Weights of a small transformer language model.
Size: 12 layers, width 576.
Architecture: RMSNorm before each block, rotary positions, no biases in attention or MLP.
Training: a variant of Muon for these matrices, 1284M tokens, 9797 steps.
MLP neurons of a small language model. Each row is named by its layer, matrix (down: output weights) and neuron, and shows model dimensions 416-543. Each number is 50 + 10 x the weight over its row's rms, rounded and kept within 0 to 99. A neuron's up and down rows have the sign that makes its largest values positive.
A block is one neuron, or neurons of one layer that tend to fire together. After each block is what it responds to, as a language model described it from the Wikipedia text at the highest values.

L9.down688:39 44 42 35 38 52 35 50 47 67 58 40 47 54 47 38 54 62 38 52 22 58 49 49 57 50 23 67 43 51 63 27 66 55 47 39 63 58 51 51 54 48 48 62 65 54 64 64 56 44 38 58 51 40 57 44 47 54 57 20 49 52 58 51 50 46 57 67 59 57 83 51 52 58 76 42 53 56 77 56 58 52 53 54 40 51 28 30 66 29 37 45 29 57 60 57 65 59 68 41 47 44 51 50 43 55 46 68 50 41 58 55 26 43 69 53 45 50 56 51 57 58 57 41 57 50 32 56
L9.down1150:49 48 48 46 60 58 68 65 53 45 44 50 46 28 52 50 50 47 48 49 36 47 35 56 47 44 26 60 49 40 41 41 61 64 45 40 59 38 33 48 73 48 51 54 46 44 33 31 54 55 62 58 62 45 36 38 46 51 73 45 59 52 44 58 46 55 39 49 56 50 63 37 53 62 41 60 39 58 46 46 31 41 53 41 48 54 47 34 75 48 51 27 50 38 55 68 64 29 55 47 51 36 68 53 52 57 54 68 50 54 59 55 48 52 48 53 62 47 52 37 55 50 53 60 56 58 61 59
L9.down1378:51 37 27 50 45 57 46 52 62 59 63 55 58 28 54 43 54 49 27 58 45 41 48 57 55 45 49 53 49 54 30 57 47 57 43 54 51 40 46 54 54 70 35 50 48 41 50 45 54 29 48 53 41 56 44 44 48 59 65 51 39 49 53 61 49 54 35 59 52 65 54 31 51 58 52 52 45 50 56 49 53 48 39 43 63 52 38 55 69 40 37 40 71 57 57 61 52 60 54 48 46 39 48 57 56 53 52 46 40 65 45 43 80 44 40 43 56 43 63 63 58 42 54 41 34 79 45 53
L9.down1399:68 40 50 36 36 36 35 42 54 46 64 45 48 56 51 62 42 55 48 40 50 38 64 35 46 36 58 45 66 43 59 57 54 31 78 50 50 41 44 44 54 32 49 43 68 45 38 49 41 54 57 50 40 41 42 36 53 48 41 61 47 48 46 57 73 46 74 51 44 42 43 48 44 63 42 57 41 19 44 68 43 39 46 52 40 44 51 45 31 48 53 51 55 63 49 48 34 50 55 46 60 56 40 52 44 42 51 59 55 43 50 46 34 48 45 41 48 43 61 50 51 45 52 49 51 66 29 36
Mid-name words in titles

L3.down123:47 53 53 50 45 57 65 60 45 50 43 29 45 26 57 53 50 27 57 43 47 54 37 45 57 58 47 49 37 43 49 42 51 54 47 71 41 64 49 62 52 35 53 50 68 44 65 41 45 54 51 52 46 44 32 53 38 48 51 68 38 51 52 29 50 48 51 54 50 64 39 64 45 51 55 62 42 53 51 50 52 46 59 34 35 45 55 48 57 51 41 46 54 70 35 60 52 45 30 38 37 52 41 58 50 50 57 25 41 44 44 54 47 35 49 34 47 38 56 53 40 28 44 56 48 53 53 64
L3.down1038:44 47 47 54 44 51 49 53 63 60 48 42 57 55 27 69 63 50 47 52 60 57 52 60 61 30 56 43 44 35 16 63 64 48 40 61 53 38 50 55 45 45 52 39 45 51 47 46 55 37 30 52 41 54 39 43 54 37 46 38 65 49 66 55 41 49 56 42 45 63 53 56 48 30 46 41 35 27 47 59 54 61 52 44 47 48 15 45 47 49 50 38 45 54 52 53 47 60 59 64 46 57 32 44 69 27 74 49 62 57 44 40 44 42 49 65 52 54 61 51 41 64 37 62 48 57 61 49
L3.down1427:41 66 43 55 56 55 43 56 40 40 50 41 46 57 44 58 53 29 48 55 35 51 52 51 67 51 44 62 40 55 49 67 47 43 38 52 34 42 49 54 46 47 39 56 44 58 63 68 47 64 60 47 54 53 63 52 48 49 50 62 46 31 54 14 56 41 35 74 57 50 58 55 40 45 53 61 49 42 58 63 32 48 56 70 43 62 39 58 58 57 55 60 58 54 44 41 42 42 48 56 52 33 63 41 40 47 37 50 41 53 49 55 41 44 47 63 48 40 70 44 27 52 57 61 51 63 46 55
L3.down1488:37 63 45 52 42 44 60 53 45 44 39 47 53 53 43 32 50 50 49 70 48 55 47 82 58 48 48 54 31 45 48 59 39 42 43 37 64 49 63 45 54 38 31 60 51 29 40 58 50 57 54 34 46 61 33 55 52 48 35 59 48 63 46 45 51 47 46 52 41 48 63 55 62 38 55 69 32 30 47 79 68 45 73 78 54 42 28 49 48 43 38 49 35 56 30 58 60 55 52 46 34 55 67 49 55 50 47 36 48 48 54 38 51 46 45 59 52 40 70 51 31 59 36 47 46 39 36 55
Early-life biography headings

L3.down426:67 40 57 65 43 67 56 47 56 49 40 37 70 47 36 44 59 44 62 39 51 46 54 50 55 49 54 57 75 46 61 53 59 42 57 44 58 59 51 37 40 30 49 46 36 51 39 58 45 37 47 46 57 55 49 50 59 46 54 60 39 52 55 33 49 33 48 52 48 38 57 61 28 63 37 59 49 41 60 49 59 41 40 64 65 60 46 59 37 45 35 59 55 42 60 68 48 54 35 55 34 58 29 58 57 59 52 34 42 48 32 55 89 36 42 51 65 48 56 43 49 39 56 45 43 53 55 37
L3.down852:53 33 42 48 61 48 53 52 53 48 55 54 43 42 54 45 68 43 38 59 51 51 31 53 68 56 53 52 51 58 61 58 31 53 50 39 43 53 45 64 48 60 54 49 47 64 68 51 44 55 59 47 56 49 60 24 34 37 58 56 48 54 58 60 75 29 38 62 47 57 37 51 50 48 52 51 29 58 47 39 61 48 36 43 54 51 50 59 65 34 40 40 46 61 65 48 49 56 33 50 38 47 52 43 49 54 61 62 33 48 53 71 57 52 45 59 59 49 50 44 50 57 51 50 42 55 36 64
L3.down1123:35 27 40 53 47 71 26 42 44 52 59 49 51 53 49 68 40 45 56 54 65 66 50 49 47 60 16 55 37 71 46 59 39 68 47 46 54 53 60 54 47 63 43 50 45 37 63 28 47 50 73 54 46 55 50 58 39 64 56 47 55 39 60 60 51 54 38 51 59 39 67 44 51 44 51 55 45 45 41 33 68 53 60 52 61 42 48 48 48 42 51 72 53 72 59 50 50 37 50 53 52 48 52 30 48 46 31 53 43 61 38 62 60 43 50 72 55 41 62 47 46 57 49 49 40 51 55 51
L3.down1495:56 41 65 40 45 59 54 46 64 59 40 49 35 50 49 42 48 54 50 72 40 51 64 58 46 41 56 50 49 38 67 60 46 53 32 44 39 41 43 52 42 45 57 51 48 45 56 50 44 52 44 45 43 55 66 67 61 43 76 49 46 52 56 50 54 37 32 38 40 66 72 71 37 33 60 62 49 41 58 51 37 43 61 62 64 47 40 36 64 42 60 50 58 41 49 54 58 44 68 50 52 39 47 49 61 62 40 47 38 78 47 58 51 50 54 41 50 52 56 51 38 50 62 51 46 68 42 49
Institutional name modifiers

L3.down489:56 46 62 40 55 38 55 57 42 44 52 63 56 48 41 32 49 32 54 45 32 45 53 69 47 42 38 63 68 49 47 40 43 45 48 45 58 56 41 32 45 56 64 33 68 44 57 30 55 62 48 47 62 56 51 64 47 34 31 61 52 39 44 49 43 42 59 55 39 37 40 44 53 48 53 54 35 49 58 38 43 43 60 49 58 65 50 43 72 55 36 53 39 53 62 55 29 60 48 76 48 61 46 45 71 48 61 47 72 52 40 57 51 59 31 60 75 59 64 53 48 37 57 40 36 58 62 61
L3.down762:41 60 41 66 65 63 53 60 65 55 48 55 36 49 50 50 68 68 45 45 59 60 43 54 57 56 53 43 49 50 39 72 65 43 58 29 49 53 53 49 62 73 57 44 57 25 51 54 36 55 62 52 41 71 51 36 52 51 29 52 38 51 36 30 40 46 38 40 52 55 64 41 53 61 63 43 63 28 33 40 55 61 56 58 60 43 39 52 43 53 48 41 49 47 44 44 38 56 49 48 50 46 53 44 64 57 45 70 52 57 49 39 34 46 49 42 52 44 46 76 38 46 48 33 66 47 52 48
L3.down899:53 55 58 55 61 36 51 42 63 55 47 54 36 26 47 55 45 50 56 45 53 68 38 48 64 34 70 51 49 62 62 78 59 49 69 49 48 41 49 62 42 52 52 38 53 40 61 51 58 62 40 66 59 50 55 54 43 50 53 49 37 44 55 42 69 56 46 49 47 52 39 54 30 36 58 34 56 39 46 59 43 52 58 56 55 44 42 52 40 47 57 39 51 52 61 41 50 53 42 66 31 72 44 53 36 36 51 35 46 57 57 52 48 42 37 47 51 54 59 58 45 32 61 58 51 65 53 47
L3.down1041:57 50 51 63 43 38 53 38 44 70 49 55 68 49 41 57 66 62 49 42 48 51 50 54 49 40 46 60 52 33 51 68 58 51 36 41 54 40 46 46 48 34 52 54 40 65 54 40 58 23 51 55 49 58 48 53 60 53 44 45 34 52 60 33 52 53 45 57 61 29 48 54 38 51 57 38 64 59 55 49 37 71 49 60 56 65 49 59 50 60 58 55 57 68 46 60 51 53 50 45 49 52 58 49 46 35 43 40 66 51 32 56 40 45 36 54 56 39 49 49 35 55 52 55 54 74 52 63
Apostrophe in words

L8.down1186:38 41 55 59 42 66 47 54 46 48 42 28 33 52 60 39 49 43 48 32 39 36 47 40 49 38 56 44 62 61 31 66 44 47 30 48 50 50 55 59 72 53 46 54 45 41 60 53 55 39 42 47 36 46 40 32 46 53 38 45 69 45 51 41 51 52 51 60 56 41 50 39 52 44 52 44 55 54 56 42 34 24 59 45 58 50 49 28 61 70 55 44 43 48 36 69 52 54 44 50 48 47 46 45 32 52 49 62 53 52 41 68 55 53 50 32 64 39 52 58 41 40 46 35 21 59 46 56
Before charges or misfortunes

L9.down396:54 35 37 46 46 58 52 45 37 58 46 59 42 30 44 44 52 56 57 48 55 45 63 63 61 51 46 42 55 61 38 54 35 58 48 47 39 47 69 61 49 36 49 52 36 50 48 35 60 66 64 46 51 44 36 30 59 30 45 52 64 42 42 53 57 51 47 53 51 61 73 45 38 55 33 45 56 43 61 43 50 59 67 58 38 41 52 37 36 56 64 39 54 59 60 56 61 57 24 54 51 59 43 61 46 52 51 61 34 55 41 43 46 45 46 50 60 34 56 43 58 63 39 48 47 54 48 46
L9.down502:42 46 58 58 60 46 64 25 34 47 55 64 43 54 41 57 51 49 60 58 49 42 43 42 50 47 41 37 63 58 43 37 48 39 59 62 62 55 57 61 56 42 44 41 54 52 59 42 61 39 59 41 51 57 64 67 44 47 49 65 52 46 43 58 57 57 70 58 41 48 72 47 49 56 44 44 55 50 73 33 54 33 59 64 34 39 55 56 52 31 47 34 53 48 56 59 50 47 62 47 55 44 47 62 61 42 52 57 46 36 44 43 73 42 54 43 55 35 55 51 59 53 45 51 56 57 48 41
L9.down926:51 61 67 60 43 51 45 54 46 44 45 40 59 37 56 62 53 60 50 49 40 70 51 55 50 36 68 52 41 39 33 40 41 49 58 38 57 51 54 39 49 61 60 58 46 57 59 57 47 62 40 52 48 47 51 45 53 32 77 43 38 48 33 48 38 57 50 79 51 41 47 62 41 44 67 58 49 43 50 53 55 59 48 49 69 48 36 34 57 46 48 64 46 54 74 52 43 46 39 48 61 57 57 53 69 62 67 61 60 46 52 57 53 67 51 41 53 41 49 63 34 58 70 38 54 51 45 75
L9.down1234:51 51 45 33 38 54 51 34 42 47 35 58 54 48 38 40 52 50 55 45 46 40 50 49 40 49 54 64 57 45 66 57 62 47 45 50 56 62 52 37 55 42 57 46 51 46 55 41 52 47 66 35 54 42 56 54 69 48 53 57 49 43 54 39 45 56 43 51 39 47 50 76 58 32 41 58 52 39 46 53 58 50 43 44 54 53 62 53 45 63 45 42 41 60 53 56 42 39 62 46 58 68 49 30 54 51 54 31 48 56 37 54 48 51 52 45 46 52 47 41 37 34 55 50 44 35 35 56
Possessor names, charged-with

L8.down2:56 43 33 56 68 45 54 45 40 59 30 44 58 73 55 58 68 47 40 54 53 29 62 47 61 45 58 58 43 59 56 52 43 60 55 40 19 52 60 53 74 40 51 60 36 45 50 56 49 71 38 33 60 65 32 53 39 66 65 44 49 48 67 63 36 52 40 51 58 49 46 44 63 54 35 47 44 41 28 57 54 64 59 62 56 39 58 59 45 38 49 42 54 52 56 57 46 39 75 45 62 49 37 51 53 58 54 41 47 58 45 50 68 49 41 50 59 50 59 52 36 53 50 51 48 52 49 76
Verb after article subject

L9.down576:68 41 47 40 64 46 50 47 52 59 19 63 49 43 47 53 61 58 29 55 54 38 53 47 51 32 52 51 39 47 44 40 52 46 56 38 46 50 45 51 46 52 61 53 42 41 28 42 64 70 49 49 51 47 35 44 48 63 45 58 39 41 69 49 49 52 52 46 52 53 48 50 52 32 41 43 55 39 44 44 25 56 51 43 65 35 63 71 59 57 50 30 64 47 48 62 68 76 42 42 45 41 59 53 51 42 40 44 31 61 36 52 39 52 60 51 60 62 61 48 34 47 41 44 71 62 43 54
L9.down660:41 44 35 53 44 63 56 47 61 53 42 56 47 61 52 36 46 44 54 50 48 45 62 54 57 42 43 54 56 61 52 56 59 44 58 41 48 39 48 61 57 53 31 57 51 43 59 56 69 45 51 42 54 53 45 74 63 48 60 53 67 42 51 58 61 66 54 53 48 60 54 35 39 52 55 43 27 49 33 43 44 63 55 55 56 67 40 31 48 59 71 47 38 51 44 49 45 36 80 45 51 54 61 57 47 58 46 53 44 43 48 50 54 37 51 29 50 64 50 56 54 49 43 60 59 63 54 50
L9.down680:58 47 65 58 34 52 40 45 42 22 59 54 56 69 40 43 48 49 31 35 43 17 51 41 56 53 69 49 59 47 43 41 41 65 48 54 56 52 60 60 56 65 60 50 41 49 40 44 56 40 55 45 55 51 37 37 59 51 65 54 49 46 54 54 56 53 43 41 49 60 63 60 32 67 56 61 40 51 63 63 52 52 50 57 51 59 59 60 60 67 48 69 48 32 52 45 44 41 39 27 54 50 50 40 61 40 46 42 42 53 64 45 64 50 47 55 45 31 66 58 45 63 41 39 69 53 56 50
L9.down827:49 48 61 56 45 50 54 38 49 58 54 28 44 52 49 48 58 48 41 38 63 52 49 38 48 55 38 67 50 72 56 57 64 48 54 46 47 61 58 55 57 51 47 57 34 44 39 62 52 43 30 41 60 46 33 60 49 58 65 46 38 40 49 56 57 38 32 39 51 61 50 51 49 51 41 56 37 45 52 36 52 46 57 56 63 35 56 28 53 35 40 51 49 62 43 49 62 58 49 42 42 38 45 52 29 51 54 66 36 51 53 63 56 44 55 63 45 54 54 50 44 55 40 62 51 45 65 51
Early-life biography phrasing